python train.py --n_layer=9 --d_model=192 --n_head=3 --n_kv_head=3 --head_dim=64 --d_mlp=768 --vocab_size=2048 --activation="geglu" --norm="rmsnorm" --norm_place="peri" --norm_eps=1e-06 --positions="rope" --rope_base=33100.0 --rope_fraction=1.0 --qk_norm=true --attn_scale=0.18 --bias="none" --tie_embeddings=true --parallel_block=false --extras=["capped logits"] --init="trunc" --init_std_qkv=0.026 --init_std_o=0.00612 --init_std_up=0.026 --init_std_down=0.00306 --optimizer="adamw" --lr=0.00391 --lr_mult_qkv=0.5 --beta1=0.95 --beta2=0.95 --lr_head=0.00839 --grad_clip=1.0 --warmup_steps=594 --schedule="wsd" --decay_fraction=0.724 --decay_shape="linear" --final_lr_fraction=0.1 --batch_tokens=32768 --seq_len=1024 --doc_mask=true --train_tokens=165100000 --steps=5039 --dataset="wikipedia_en"
MLP neurons of a small language model. Each row is named by its layer, matrix (gate and up: input weights) and neuron, and shows model dimensions 48-175. Each number is 128 + 24 x the weight over its row's rms, rounded and kept within 0 to 255. A neuron's up and down rows have the sign that makes its largest values positive.
Before each neuron's rows, "fires on" lists the tokens most often at its 100 highest values on Wikipedia text that the model never trained on. A number after a token or word is its count.

fires on: " A" 24, "ign" 11, "ublic" 10, "l" 10
L4.gate766 [124 106 143 114 126 123 122 126 121  89 150 121 172 104 119 124  80 113 107 124 145 100 128 138 123 132 125 148 127 131  89 141 170  92 151 166 135 120 130 110 136 140 106 102  89 135 156 117 113 129 148 126 124 116 140 110  89 128  75 171 132 111 131  86 154 161  95 122 136 123 132  79 129 148 111 131 151 127 101 146 139 115 136 146 126 127 151  88 101 167 152  78 181 146 142 113 175 111 140 181 117 111 178 144  95 105 150 154 107 117 133 157 127 157 116 141  91 190 102  92 136 139 130 160  76 112 142 105]
L4.up766 [111 144 134 105 123 147 112 154 127 132 111 105 159  95  98 154 114 117 111 134 143 147 139 141 120  66  99 169 159 116 107 104 138 138 148 128 121 120 159 103 126 157  91  90 127 108 173 155 167 110  97 113 128 130 137 160  80 116  93 139 140 135 108 155 199 144 127  82  89 135 119 132 145 157 144 112 141 168 102 140 147 120 111 130 156 127 135 100 153 120 159 149 191 138 111 101 158 108 100 140 135 104 109 139 151  90 123 147 121 128 148 124 148 113 134 144 117 143 138 162 110 106  99 166 133 103 139 138]

fires on: " work" 19, " back" 14, " play" 13, "aint" 8, "in" 5, "ace" 5
L6.gate280 [110  82 113 145 120 102 122  82 125 133 197 117 161 160 161  90  97  91 137 134 106  96 130 132 121 175 123 141 166 145 106 122 165 157 139 137 111 138 123 146  95 166 108 144  87 118 120 128 123 123 157 139 140 119 156 136 138 172 130  89  95 118 154 147  70 136  86 127 119  87  84  95 147 108 110 142  84 131 142 120 128 101 121 131 131 135  87 120  77 161 136 132 126 123 148 144 129  96 101 119 125 113 141 109 123 155 129 161 136 117 132 147 141 152 123 109  99 159 134 132 114 127 145 119 129 187 135 115]
L6.up280 [ 87  99 159 149 124 138 133 128 108 142 176  90 139 151 130  68 104 170 123 129  79 136 140 140  98 163 114 137 115 113 103 157 173 109 120 110 127 122 146 155 135 161 115 122 117  78 178 145 127 115 157 147 184 136 124 128 139 163 143 150 123 105 179 127 104 133 125 115 129 129  71 119 116 132 103 162 107 147 185 111 152 144  89 141 157 161 117  87  82 148 131 163 150 143 139 148 119 148 105 104 112 111 151 130 160 118 161 122 115 105 109 134 130 149 137 134  92 124 154 131 115 133 143 117 117  82 131 146]

fires on: "\n" 47, " =" 32, " is" 14
L6.gate173 [125 196 123  98 122 102 125 125 127 129 157 141 132 135 156 126 144  88  57 119 160 171 161 124 152 107 140 109 131 114 102 145 137 162 148 170 103 107 139 149 186 179 101 107 147  85 115 137 112 128 109 130  94 134 143 151 124 151 109 152 135 117 128 105 128 111 118  89  82 130 120 109 142 157 147  99 131 146 103 119 140 144 164 126 130 114 106 162 138 112 135  94 144 130 124  96 140 153 167 135 136  94 143 144  99 166 126 103 187 129 157 120 149 143 185 118  90 128 134 105 156  89  53 132 107 150  95 133]
L6.up173 [108 140 132 132 119 119 110 142 110 120  97 162 134  82  99 148 124  93 109 101 130  97 163 133 106 122 142 104  56 105 158 175 169  92 145  83 111 133 151 143 104 123 128 145 128  83 147 113 152 139 113 170 100 140 166 110 148 118 178 127 185 150 133 131 125 132 173 115  95 140 117 120 117 120 142  94  82  82 134 124  91 177 139 109 118 111 165 123 134 106 131 104 132 135 142 111 100 134 152 145 144 130 102 108 120 141 129 129 111 169  88 114 118 136 111 161 105 119 123 138 120 110 125  95  75 152 139 139]

fires on: "if" 68, " Rober" 18, "ver" 6, " Liber" 5
L6.gate574 [151 114  73 114 121 136 155 146 124 107 170 110 140 126 184  91 138 120 112 106 132 133 134 138 139 127 116 118  98 124 150 132 177 101 144 170 170 151 121 109 143  90 124 132 151 167 136 129 110 121 138 137 130 161 103  96 129 145 105 122 106 146 143 116 101 106 126 125 131 112  93 119 120 141 153 118 113 129 128 127  70 130  61 144 111 106 129 178 115 147 152  97  95 107 145 150 128 110 130 126 132 122 168 123 110 154 121 100 150 153 116 147 105 127 167 106 148  93 151 152 194 106 115 123  65  97 175 149]
L6.up574 [157 107 128 150 138 143 111 104 135 162 118 128 128 152 119 118 107 122 111 176 119  97 121 108 111 163 100 107 105 127 141 170 149 159 142 140 110 108 111  98 132 135  71  88 137 137 158 133 117 125 153 128 107 175 129 111 138 120  69 134 121 149 110 143 134 141 126 158 123 151 107 125 141 125 122 146 109 117 145 164 133 106 109 133 146 194 154 131 140  77 126 131 118  66 120 143 164 128 154 120 125 138 167 147 132 153 126  93 120  90 126 137 114  52 138 107  84 124 116 152 108  90 117 126 127 111 120 127]

fires on: "ch" 21, " St" 16, " Sch" 13, " Rich" 7, "St" 6, "ish" 5
L6.gate577 [164 119 126  75 166 131 148  91 109 128  92 107 128  88 127 159 130 156 127 139 112 114 138 134 144 139  97 126 157 125 121 124 130 170 104 140 159 123 135 128 126 100 101 146 119 129 116 117 144 126 145  90  86 144 123 137 137 149 110  60 128 168 144 147 110 165 156 135 139  90 137 186 173 128 133 173 102  85 147 140 122 112 122 154  93 122 128 118 133 142 167 170 101 154 102  96 110 123  91 185 135  93 144 121  96 129 105 111 161 121 112 135 116 170 148 138 107 145 134 113 109 181 131 143  96 148 123 155]
L6.up577 [109 163  96  80 127 120 101 130 111 122 109 109 104 101  83 160  87 117 146 105 102 160 102 122 174 157 119 130 139 110 100 180 116  97 124 147 152  79 152 125 118 151 174 123 178 107 132 150 151  98 116 137 127 160 129 115 138 147 106 131 139 148  70 153 147 150  88 123 108 127 131 141 171 136 111 133 132  74 124 164 118 137 154 158 128 122 131 127 125  84 152 129  91 151 117 124 135 179 108 156 136 121 145 132 119  98 132 135 137 122  92 116 125 110 111 154 116 109 129 131  87 117 112 126  82 135 111 131]

fires on: " cont" 28, " disc" 19, " dist" 10
L6.gate398 [139 157 115  81 164 124 105 160 159 133 155 144 120 131 115 120  99  80 108 144  84 113 134 136 145 126 177 145 118  84 156 122 119 157 135 131 152 124 134 105 146  73 122 147 111 115  85  90 148  81 190 113 117  94 145 146 177 164 100  88 107  96 159 132 108 148 130 114 129 146 121 101 162 128 128  89 134 104 128 140 129 108 162 108  98 101 122 102 146 175 134 120 131 118 180 140 102  99 107 121 117 103 129 158 111 120 131 117 120 123 101 112 166 124 152 141 120 132 169 105 118 136 133  72  73 148 124 135]
L6.up398 [171 134 152 168 165 116 118 162 185 114 117 103 124 138 101 117 140 132 140 148 107 148  97 112 152 120 122  96 114 123 139  88 149 134 142  81 107 135 133 123 118 178 130 137 143  94 109 111 106 164 187 132 163 122 151 108 127 118 139  69  93 128 146 120 145 131  83 143 108 134 143 105 135 112 154 146 102 116  53 177 109 119 178 128 123 103 126 109 149 125 147 138 116  83 121 124 100  83 118 127  93 113 107  86 117 113 162 122 104  94 143 113 124 120 125 131 117 108 143  96 100 139 133 144 123 136 146  92]

fires on: "ell" 32, "ul" 12, "r" 9, "\n" 9, "ug" 4
L6.gate391 [174 119 110 118 167  90 128 129 152 128 163 133 117 106 124 140 171  82 133 134 108 100 111 138 111 143 165 118 131  72 157 162 118 146 144 130 113 111 116 126 126 149  81 131 118 116 173  97 128  99 157 128  73  72 127  69 123 130 156 133 127 114 156  97 115 125 143 167 148 158 145 118 173 102 134 131 138 135 106 118 130 153 143 106 100  66 129  90  73 144 171  86 151 140 140 163 122 135 137 133 161  93 137 102 129 128 111  94 133 113 135 134 137 150 155 152 134 156  99 162 125 103 103 137 127 134 151  99]
L6.up391 [142  94  76  90  75 112 109 157 121 137 151 140  67 103 113 125 138 145 142 103 138 118 102 105 123 180 108 135 121 130 123 135  98 119  98 120  97  92 100  98 153 132 120 167 154  62 101 154 130  88 106 112 120 118 159 132 144  96 127 133  91 135 130 108 133 113 127 122 104  94 135  93 131 112 132  92 130 103 121 146 112 122 163 128 123 111 139 117 145 120 124 136  94  90 141 145 129  98 143 110 119 144 134 113 125 152 110 129 143  97  99 112 171 118 119  98 100 138  98 140 128 120  92 168 123 113 133 133]

fires on: "b" 16, "f" 12, "at" 10, "it" 10, "ord" 9
L6.gate692 [153 151 117 114 158  89 118 120 145 141 166 130 147 114 170 106 110 114 117 171 131  91 143 139 150 135 111  75 121 152 161 149 140 129 143 171 149 155 128 151  96 138 130  66  86 138 142 129 135 137 101 154 127 158 102 166 162 151 142 121 135 116 119  88 102 145 118 148 111 117 111 110 153 139 162  83 138 154 153 155 128 128 111 139 122 102 129 133 141 166 143 123 133 105 177 138 116 117 183 148 119 120 138 158  81 144 126 115 159 169 122 111 144 123 107 104 128 148 159 120 139 166 146 104 108 146 112 154]
L6.up692 [101 128 115  92 155 127  97 127 155  99 165 131 137 125 138 121 106 138 124  78 137 153 141 185 104 117 115 171 121 158 102 152 132 129 146  90 149 168 119 123  80 101  95 120 164 120  84  86 143 121 128 109 119 150  91 121 156 139 143 114 159 154 120 137 155 106 156  69 155 124 126  94 100 111 179 147  96 151 112 131  73 138 131 116 155  82 125 122 139 127  96 143 140 139 172 128 129 123 109 193 104 123  94 118 127 131 113 126 151 159 109 116 136 144 138 122 111 149 112 156 124 114 155 155 106 133  97 133]

fires on: " Art" 20, "iss" 12, "ass" 8, " medal" 6, " Cap" 5, "^{" 5
L4.gate383 [115 133 112  97 135 125 159 114 112 107 132 112 145 121  86 143 126  96 104 142 129 128 104 131 113 139  79 139 140 161 151 131 141 129 122 149 155 134 135 125 125 121 141 108 128 144  87 130 113 135 162 152 135 123 113 115 125 148 123 120 126 100 105 134 112 131 108 125 120 117 110 151 163 163 128 132 140 141 166 126 113  83  86 116 131 165 124 203 139  92 131 132 112 121 127  98 112  68 125 126 145 132 176 165  95  92 146 151 139 114 104 165 101 179 142  85 165 133 117  55 108  93 122 132 118 135 127 137]
L4.up383 [187  93 102 159 135 155 127 121 128  89 129 137 110 135 148 151 135 128 130 137 129 136 107 119 145  91 123 179 117  99 120 165 128 158 171 149 162 148 135 143  58 160 148 152 132 198 125 154 142 156 120 144  96 126 111 110 130 171  97 116 142 129 136  92 131 154 115 109  94 148 109 110 137 122 158 135  96 131 120 149 140 133 112 118  86 115 114 126 159  88 146 136 102 121 111 126 124 123 121 138 103  77 123  95 122  93 139 182 118 184  48 147 104 139 166 133 150  93 130 145  97 126  67 123 124 142 127  76]

fires on: " be" 56, " dis" 18, " e" 5
L6.gate50 [148  91 123  76 169 159 137 126 152 145 144 132 137  99 144 144 108 108  99 175 129 102 132 152  96 113 145  98 136 155 142 129 154 110 121 136 153 151 166  92 107 116 114 123 140 123 101 160 127 138 174 142 114 124 125  99 136 162 154 146 129 133 137 144 140 164 104 128 158 154 123 126 152 150 124 134 157  99 146 143 121  77 157 128 134 106 122 134 109 128 123 102 199 141 157 110 132 116 140 102  88 149 135 144 125  99 124 121 161 148 151  93 136 195 134 123 113 170 136 156 125 136 123  75 132 110 145 141]
L6.up50 [130 146 130 149 158 117 126 108  95 148 122 147 146 103 135 125 115 124 127 153 124 123 129 105 147 134 126 113 128 124 118 152 151 141 111 173 131 134  93 106 134 122 134 155 118 132  91 168 130 151 145 117 131 133 121 128 102 106 142 114 122 106 111 125 132  96 158 108  94 106 115 109 142 109 129 117 104 112 105 130 172 151 139 170 116 140 142 142 125 135 140 104 100 166 167 102 137 104 161 157 121 131 102 174 119 138 162 142 112 149  95 158  67 140 171 150 108 141 114 146 132 134 183  57  82 101 149 139]

fires on: " E" 98
L4.gate710 [ 81 119 113 135 147 138 145 133 122 142 158 193 127 110 124 138 132 119  98 146 120 157 121 145 150 119 162 115  88 123 127 201 152 123 138 167 130 185 157 124 174 147 136 130 128  97 145 140 114 133 117 133  88 162  96  98 157 152 111 131 147 136 112 132 103 143 157 150 121 136 128  79 126  99 164 146 110 142 177 155 110 130 146 112 129 149  89 129 109 132 104 124 154 117 137 145 175 140 106 157 103  95 151 124  91 109 140 145 145 134 109 104  95 123 117 127 144 125 107 127 109 141 129 117 131 155  95 117]
L4.up710 [128 126 156 130 103  62 115  86 149 124  97 131 132 140 168 146 172 152 139 139 118 128  91  94 127  82 115 108 116 175 145 157 117  95 132 131  84 119 143 105 132  95 184 122 173 105 125 124 136 142 132 153 146 137 116  89 120 143 155 172 129 127 153  80 120  92 127 141 116 114 150 115 143 136 141 162 133 113 102 156 109 121 150 116 117 129 161 129  63 133 105 156 139  98 130 124 127 147 117 107 114 138  93 102 117 146 148 130 102 159 135 141 120  95 121 121 132 162 165 130 127 118 148 154 126 155 159 112]

fires on: "\n" 15, "-" 10, " C" 10, "===" 9, "th" 6, " Mc" 6
L6.gate446 [150 132 112 100 163 128  98 136 107 114 133 141 125 167 187 153 129  97 108 181 130 129 159 112 145 112  96 128 138 113 101 156 158 162 114 131  93  97 150 139 148 123 149 117 126 111  91 161 118 141 154 127 153 136 159 128 150 162 105 135 136 170 178 117 111 191 116 139 128 136  68 124 114 128 165 125 122 136 110 132 136 106 128 111 157 118 140 127 143 133  92 119 100 142 145 135 137  94 158 110 135  92 166 143 100 109 152 136 154 133 116 154 190 115 118  96 143 116 140  92 100  98  87 122 120 104  98 134]
L6.up446 [193 120 153 147  93 148 138 116 144 101 152 116 118 126 150 118 139 150 131 121 137 131 115 140 131 135  73 120 153 130 116 171 161 131 116  95 144 106 147 159 103 104 117 163 146 152  64 123 136 152  96  73 101 157 123 144 157 168 124 127 162 158 132 104 158 125 115 123 126 142 166 144 150 114 104 162 116 143 155 123 125 121  69 110 108 122 121 113 125 129 132 175 163 125 123 144 126 109 140 154 114 119 114 144 112 174 134 121 114 204 147 108 172 120 137 104 143 134 172 145 114 141 132  99 115 142 138  60]

fires on: " go" 31, " -" 18, ":" 10, "ive" 7, "ack" 5
L6.gate21 [169  81 122 126  93 133 172 125 167 118 147 157 163  88 120  98 129 151 148 131 111 132 136 132  83 137 121 112 135 115  95 171 146 137 140 146 113 146 154 131 117 127 113 143 142 168 134 135 147 149 161 149 118 142 149 111 127 118 139 110 130 129  96 138 115 129 107 104 163 126 116 141 119 120 180 121 116 169 155 153 118 116  94 118 136 146 119 118 115 130 129  49 136 114 186 154 180  92 149 151 123 162 181 130 121 115  87 126 152 174  88  91 122 135 167 101  90 160  62 110 139  91 112  81 108 128 126 133]
L6.up21 [140 120 123 143 132 201 164 118 125 155 132  78 157 132 109 132  67 131 150 112 113 151 138 110 122 120 120 145 121 139 121 125 140 118 144 180 143 162 145 176  71 106 114 123  94 131 137  98 126  90 117 124 173 150 169 130 156 145 131 104 137 144 178 148 186 135 112 136 131 158 129 120 119 131 134 108  87 143 130 117 107 146 163  94 138 135  93 123 123 145 115 118 170 115  87 136 131 113 112 155 128 137 106 124 173 116 129 109 136 111 124  88 138 177 181 122 100  86 148 127 136 122 130  96 160 108 168 156]

fires on: " ab" 24, "em" 12, "ey" 8, "ind" 6, "end" 5, "ks" 4
L4.gate214 [162 126 126 166 138  87 152 142 110 123 149 194 120 144  94  87 128 141 118 141 131  91 127 125 149 173  99 121  80 131 141 133 107 111 107 141 124 148 119 115 154  58 132 181 128 101 134  94 148 111 121 163  85 157 134 128 104 105 104 142 119 110 174 149 104 126 136 146 125 155 147 144 103 115 134 138 159 109 134 122 105 119 175 151 126 165 118 130 109 191  71 139 108 147 126 129 110 145 166 133 150 140 145 184 107 167 134 105 125 162 103 152 172 105 146 145 133 126 122 152 137  96 113 143 113 117 111 107]
L4.up214 [174 138 196 152  97 129 165 129 140 109 137 100 109 145 153  99 108 116 111 122 109 135 133 143 144 123 135 123 100 144 164  75 123 151 119 132 150 131 143  85  80 115 142 155 130 136 142 124 144 122 136 117 146 134 119 103 111  90 119 132 149 134 108  84 138 132 134 122 133 110 131  84  72 146 127  88 118  91 130 141 108 110 118 139 126 149 122 118 148 121 109 167 157 111 131  93 106 175 150  94 117 129 116 155 106 145 138  80 145 180 114 139 206 137 117 130 161 178 129  74  89 105 154  86 127 122 153  93]

fires on: "he" 15, " pe" 11, "re" 9, "om" 8, "u" 7, "ri" 6
L6.gate503 [150 106 129 115 105 118 130 136 161 107 128 145 115 102 103 140 134 115  96 123 132 151 136 119 127 138 144 111 101 131  93 104 151 113  71 123 108 101 173 147 145 131 174  93 130 101 118 157 139 117 152 131  91 128 113 163 108 117 115 102 110  82 140 121 109 134 136 114 135  93 115 107 136 109 160 145 108 179 108 133 127 105 131 125 176 164  95 170 138 125 103  80 148 169 154 205 144 131 142 132 127 158 128 116  90 160 117 160 125 144  97  99 118 100 145 162 129 127  98  95 124  96  79 102 103 109  79 119]
L6.up503 [125 130 122 132 121 151  75 123 142 133 123 112 113 124 165 125  74 109 134 134 150 114 176 125 113 154 169 114 151  88 100 145 134 139 110 151 157 111 141 111 133 148 174 131 118 147 167 123 135 109 116 120 140 127 123 130 142 192  97 139 187 137 167 130 157 137  82 132 117 170 134 133 156 126 107 176 107 157 139 137 115 130  91 103 166 123 158 109 168 121  87 128 139 168 132 136 129 135 118  88 110 141 134 151 146 158 137 166 150 164 103 151 113 135 165 111 113 155 183 147 134 114 142 176 113 119 123 106]

fires on: " De" 20, " US" 17, " la" 6, "stit" 5, " de" 5, " 199" 5
L6.gate406 [154 141 124 149 140 120 157 151 139 122  94  97 117 141 121 119 120  77 131 148 113 134 140 120 151 112 149 120 148 155  97  97 149 132 141 123 165 121 131  85 115 117 120 138 130 161 172 127 156 131 120 151 111  96 120 166 124 126 154 149 132 176 153 166 122 115  96 184 112 121 168 101 108 115 148 145 136 124 128 110 150 148 137  99 127 111  73 109  80 128 120  88 112 122 155 165 102 125 113 160 126 121 128  75 135 154 131  70 143 163 136 119 128 126 140 116  67 149 136  64  87  93 149 165 130 103 106 123]
L6.up406 [101 208 124  96 153 104 136 119 139 101 105 113 145 149 111 146 127 144 121 143 135 154 168 112  95 116 140 130 155 139 138 100 103 131 101  91 133 125 164 156 123 117 117 178 116 114 145 124 135 140 115 143 161 146 124 122 110 108 113 151 183 147 124 149 172 114 187 113 148  90 132 150 132 132  60 181  94 134 115 112 145 131 152 136 115 102 154 109 136 112  93 123  97 112 126 140 111 127 115 119  67 137 150 143 130  61 173 152 120 144 111 120 130  69 107 146 133 146 116 118 104 135 150 133 150 163  97 149]

fires on: " P" 17, " Y" 10, " G" 9, " O" 8, " B" 7
L6.gate367 [131  88  95 166 141 129 117  95  58 148  69 141 120 125  96 143 122 113 140 128 149 145 140 161 160 163 106 107 117 166  87 127 127  92 145 159  95 156 141 153 127 143 125 114 118  67 154  97  82 155 131 147 131 175 143 144 159 146 140 127 109 149 127 101 137 124 124 156 151 111 132 126 101 105 132 118 124 138 101 121  78 117 130  81 116  96 129 197 105 145  82 107 100 109 147 149 122 123 102 159 130 110 181 130 119 130 125 101 146  89 146 122 117 169 135 128 111 149 124 102 105 136 106 148 128 116 120 108]
L6.up367 [124 159 150 189 145 100 115  92 156 119 158 106 135 114 164 126 151 114 126 173 118 120 157  95 145 121 170  89 138 126 170 118 112 166 111 127 129 118 135 129 148 133 154 119 120 113 147 119 116 121 158 124 155 154 127  99 101 115 152 110  79  99 171 115 133 117 114 106 114 116  99 109 125 135 113 123 155 129  98 152  82 131 118 157 135  87 161 148 106 143 120 118 128 114 116 118 135 136 100  75 127 165 120  86  75  56 139 173 129 125 136 143  82 173 125 166 126  92 117 100 137 113  96 106  94  93 120 127]

fires on: " H" 93, "H" 7
L4.gate238 [108 149 115 160 126  95  82  91 147 142 120 127 135 130 138 151 103 139 118  84 108 106 164  79 132 131 169 111 127 181 138 124 143 142 136 168 125 107 170 115 136 180 122  99 127  96 147 174 102 146 152 111 141 115 144 182 116 133 155  84 117 152 154 114 131  87 150 112 132 152 128 126 146 138 130 109 117 111 127 138  98 137 132 169 113 113 117 116 158 142 127 120 107 160 138 167 160 127  97 111 125 154 167 183  95 157 107 136 132 116 115 137 121 149 157 102 113 144  97 148 126 118 122 115 109 158 131 125]
L4.up238 [162 162 121 122 139 117 109 122 126 124 166 106 115 136 117 113 124 131 134 105  88 119 159 124 136 126 114 132 144 143 154  99 129 131 133 138 164 112 138 104 121 154 133 148 114 169 144 164  92 142  96  97 131 143 123 120 164 143 175 103  96  98 131 116 133  73 116 107 115 132 140 168 139 109 173 108  98  87 132  90 126 147 145 138 125 123 137 121 122 134  99 179 154 122 103 146 147 142 118 150 139 149 136 145 173 166 102 126 153 120 119 163 102 137 150 136 141 117 111 145 100 156  87 114 106 130  93  92]

fires on: " Japan" 31, " educ" 15, "u" 15, " oper" 6, "por" 5, "ordin" 5
L6.gate706 [ 81 109 102 120  99 153 153 150 148 157 113 123 167 107 132 157 131 140 105 141 138  93 137 133 154  79  99 126 136 178 142 161 142 154 108 106 115 135 160 120 118 135 173 159 144 125 140 143 130 143 163 157 132 131 109 152 115 160 118  96  99 128 132  93 107 120 141 113 155 160 156 121 137 130 142 177 113 132 119 127 119 133  96 127 150 129 128 145 102 106 152 127 104 105 111 143 130 126  87 151 114 154 110 111  74 141  95 133 147 121 147 146 102 141 190 148 113 174 171  77 164 142 135 132 155 108  98 106]
L6.up706 [ 94 164 162 136 109 170 144 168 112 153 152 126 120  98 132 128 113 147 120 158  93 119 141 108 158  95 127  94 106 134 133 155 115 127 144 133 140  95 117 123  99 133 109 107 113 124 126  97 174 114 113 137 150 178 106 137 152 146 125 152 122 139 157 111 112 110 108 124 130 101 130 120  95 119 112 147  89 141 149 137 135 134 120 143 124 122 114 145 113  92 126 100 142 112 128 145 143 160  95 165 139 161 148 137 122 109 144 129 144 127 110 145 105 116 129 118  92 122 115  75 147  74 138 139 134  93 128 117]

fires on: " Jos" 19, "\n" 19, " Total" 9, " =" 6
L6.gate110 [146 156 130  71 157 135 144 122  99 115 123 168 110 114 151 139 155 131  82 148 136 118 145 114 131 125 151  93 119 147 142 107 177 169 147 139 120 130 154 104 141 125 123  99 110 134 115 155  98 110 136 173  75 108 146 168 132 126  90 160 109 131 170  91 115 161 152 107 123  92 129 115 136  85 134 137 138 147 165 151 112 123 108 136 114 163 120 153 145  90 104 136 121 130  97 146 180 122 132 136 139 105 109 159 106 149  97 111 157 159  99 160 130 130 136 149 148 135 111 132 101 101 115 118 110 140 144 121]
L6.up110 [151 119 136 114  93 108 125 119 122 136 116  95  87 168 117 109 154 122  89  97 150  95 115 190 100  96 123 129 106 135 130 162 109 115 148 125 101 114 167 155 130 105 164 128 170  99 114 134 135 112 142 109 123 112 133  62 152 108 181 149 148 134 139 136 147 125 163  94 115 132 144 149 131  47  98  98 144 122 131 137  85 120 170 123  93 156 138 123 126 129 164 100 178 147 115 106 139 148 110  91 177 146 166 128 131 137 123 121  82 106  82  99 169  99 126 128 140 134 136 115  87 153 134 110 111 122 162 137]

fires on: "hip" 13, " al" 9, "y" 9, "ech" 8, "way" 7, "uk" 7
L4.gate763 [148 147 122 138 113  86 115 145 123 118 157 147 109 175 161  97 119  94 108 143 188 102 119 122 109 135 140 120 159 143 129 145 127 168 117 143 157 113 161 127 128 157 141 169 108 156 124 121 119 158  94 139 107 148 145 120 133  95 134 122  99 127 114 108  97 152 126 111 102 154 142 161 130 110 172 126  73 140 103 130 120 166 177 123 115 140 135  91  91  98 144 113 101 117 152 152 124 149 146 140 118 103 149 149 126 137  87 187 108 135 139 103 109 141 129 133 120 112 140 151 120 109 129 154 146 110 115 134]
L4.up763 [141 181 129  97 122 170 138 102 133 156 114 152 102 142 114 116 176 103 134 100 117 134 115 116 124 176 156 132 126 154 161 116 104 128 146 135 110  76 105 135 157  88 134 123  84 145 135 151 143 108  90 136 124 135 122  95 100 123 130 121 109  88 120  84 105 124 123 146 127 185 134 142 157 115 112 151 142 141 121 156 100 143 127 129 155 110 132 149 121 148 132 127 141 162 137 131 172 132 141 109 128 187 136  96 143 141 132 106 133 141 166 105 115 127 133  90 196 129 147 109 111 132 148 149 116 145 127 153]

fires on: ":" 29, "rid" 11, "ound" 7, "al" 6, "p" 5
L4.gate74 [160 149  74 121 148 111 151 176 131 134 144 106 126 143 132 120 149 140 105 142 141 100  63 121 115  90  97 102 118 142 127 117 142 113 153 164 164 112 121 150 139 136  69 141 124  88 143 136 138 133 146 125 129  98 178 111 102 144 134 120 148 105 144 148  67 113 129 105 157 124 161 114 120 120 165 150 148 133 114 114 109 129 127 182 111 110 107 154 141 119 131 125 152 113 120 110  83  86 110 130 145 102 123  97 118 161 145 149 126 116 160 106  98 142 112 113 127  95 110 142 155 104 153  93  95 117 117 134]
L4.up74 [135 131 136  99 116 163  96 129 128  92 120 166 162  77 143 162 131  95 127 135 133 114 130 126 107 149  87 165 149 134 138 103 160  84 117 110 173 182 141 136 135  96 118 159 161 119 144 134 131 140 126  99 118 127 138 119 143 123 159 128 112 123 142 122 125 122  74  75  92 156 106 190 136 136 118 121 122 126  92 124 164 123 150 140 134 103 147  94 127 155 109 146 147  99 143 134  80 151 120 107 138 123 126  91 165 138 104 123 170 135 117 105 121  97 184 151 155  83  93  93 138 115 142 111 131 150 117 152]

fires on: "as" 23, ":" 18, "|" 6, " (" 6
L4.gate209 [127 147 107 125 103 117 117 152  97 102 117 161  88 140 116 120 105  83 114 133 161 129 154 117  94 101 162 119  94 160 172 143 158  93 105 115 115 141 139  77 145 149 128 138 124 101 122  78 151 195 164 127  91 156 116 108 101 162  99 145 128 106 111 149 126 126 120 125 128 115 147 116 146 123 143 155 103 136 122 118 148 137 115 107 104 105 142 139 114 130 138  63 153  99 119  81 150 127 118 144 123 132 152 120 123 138 141 168 134  99 136 136 127 121  88 168 155 151  97 121  96 124 114 118 142 165 145 158]
L4.up209 [134 123  90 150 108 115 123 148 120 139 157 118 166 114 123 127  93 134 134 107 129 123  94 159 174 121  90 131 156 128 134 119 158 101 109 197 145  99 121  98 120 107 161 118 163  98  96  99  87 114 120 133 110 153 126 151 131 150 117 157  94 117 151 141 153 101 146 169 161 130 128 120 144 118  99 128 171 116 156 106 136 127 143 147 164 151 119 127 140 122 126 131 141 112 111 140 164  76 140 125  90  69 103 149 121 128 115 103 112  65 167 132 149 130  85 116 101 167 165 172 185  94 108 172 123 112 104 126]

fires on: " C" 78, " K" 17
L4.gate664 [163 141 138  84 121 119 149  64 153 128 124 115 122 120 111 160 120 130 153 140 107 108 124 110 101 159 123 171 155 132 149 128 143 132 121 142 116 137 121 129 117 121 158 125 133  93 105  90 102 117 127 150 115 145 114 131 155 137 157 125 133 158 146 127 119 138 115 154 110 130 141 171 106 138 135  96  85 158 112 116 132 119 157 102  95 107 170 142 139  81 163 145 100 114 126 129 112 114 116 125 111 120 129 110 135 118 142 152 123 166  67 118 116 178 134 151 134 129  74  98  77 108 123  92  93 146 129 149]
L4.up664 [144 118  91 110 111 174  96 142  78 130 153 152  81 109 117 135 146 122 120 137 170 116 124  86 170 163 101  99  97 131 130 136 112 170 133 140 147 116 143 167 140  71 125 111 136 156 134 144 164 126 133 126 136 129 147 147 127 164 128 172 127 170 132  86 151 141 117 146 151 143 139 152 127 146 145 123 129 118 109 162 112 104 123 113 111  96 167 149 164  96 139 124 121 139  78 156 165 141 132 213 109 145 113 130 126 136 100 118 158 121 145 103 148 121 119  79 146  81 138 122 141 153 101 116 166 147 113 128]

fires on: "ical" 17, "ience" 14, " of" 12, "ing" 7, "ural" 7
L4.gate161 [138 148 107 128 123 140 103 116 111 109  96 204 117 145 137 123  86  83 117 166 127  93 102 113 148 127 109 118 129 102 115 142 162 113 126 134 123 107 136 115 114 172 158 148  85 144 155 130 162 127 141 162 131 120 144 113 110 146 129 142 128 103 119  65 107 149 126 126 102 125 152  94 169 101 120 146 134 130  66 134 107  97 117 167 156 145 119 101 145 149 126 120 138  69 136 149 121 156 121 132 118 107 138 154 100 110 123 161 148  97 134 117 124 119 183 122 129 133 135 151 110 111 108 162 100 123 153 132]
L4.up161 [140 129 155 140 123 142 134 133 132 119 139 103 155 129  91 122 108 105 119 141 108 128 151 135 135 131 107 143  97 118 114 162 141  84 143 113 131 154 137 136 115 107 123 101 124 119 128 140 140 118 150 128 196 145 146 114 132  93 146 119 178 122 112  83 165 175 118 137  99  80 143  84 111 148 180 122 144 122 117 115 130  82 144  96 138 163 104 108  96 109  92 179 181 125 147 102 105 155  94  74 102 103 124 128 141  82 160  91 111 117 145  96 121 142 135  70 114 124 100 111  78 128 102 152 126 113 149 140]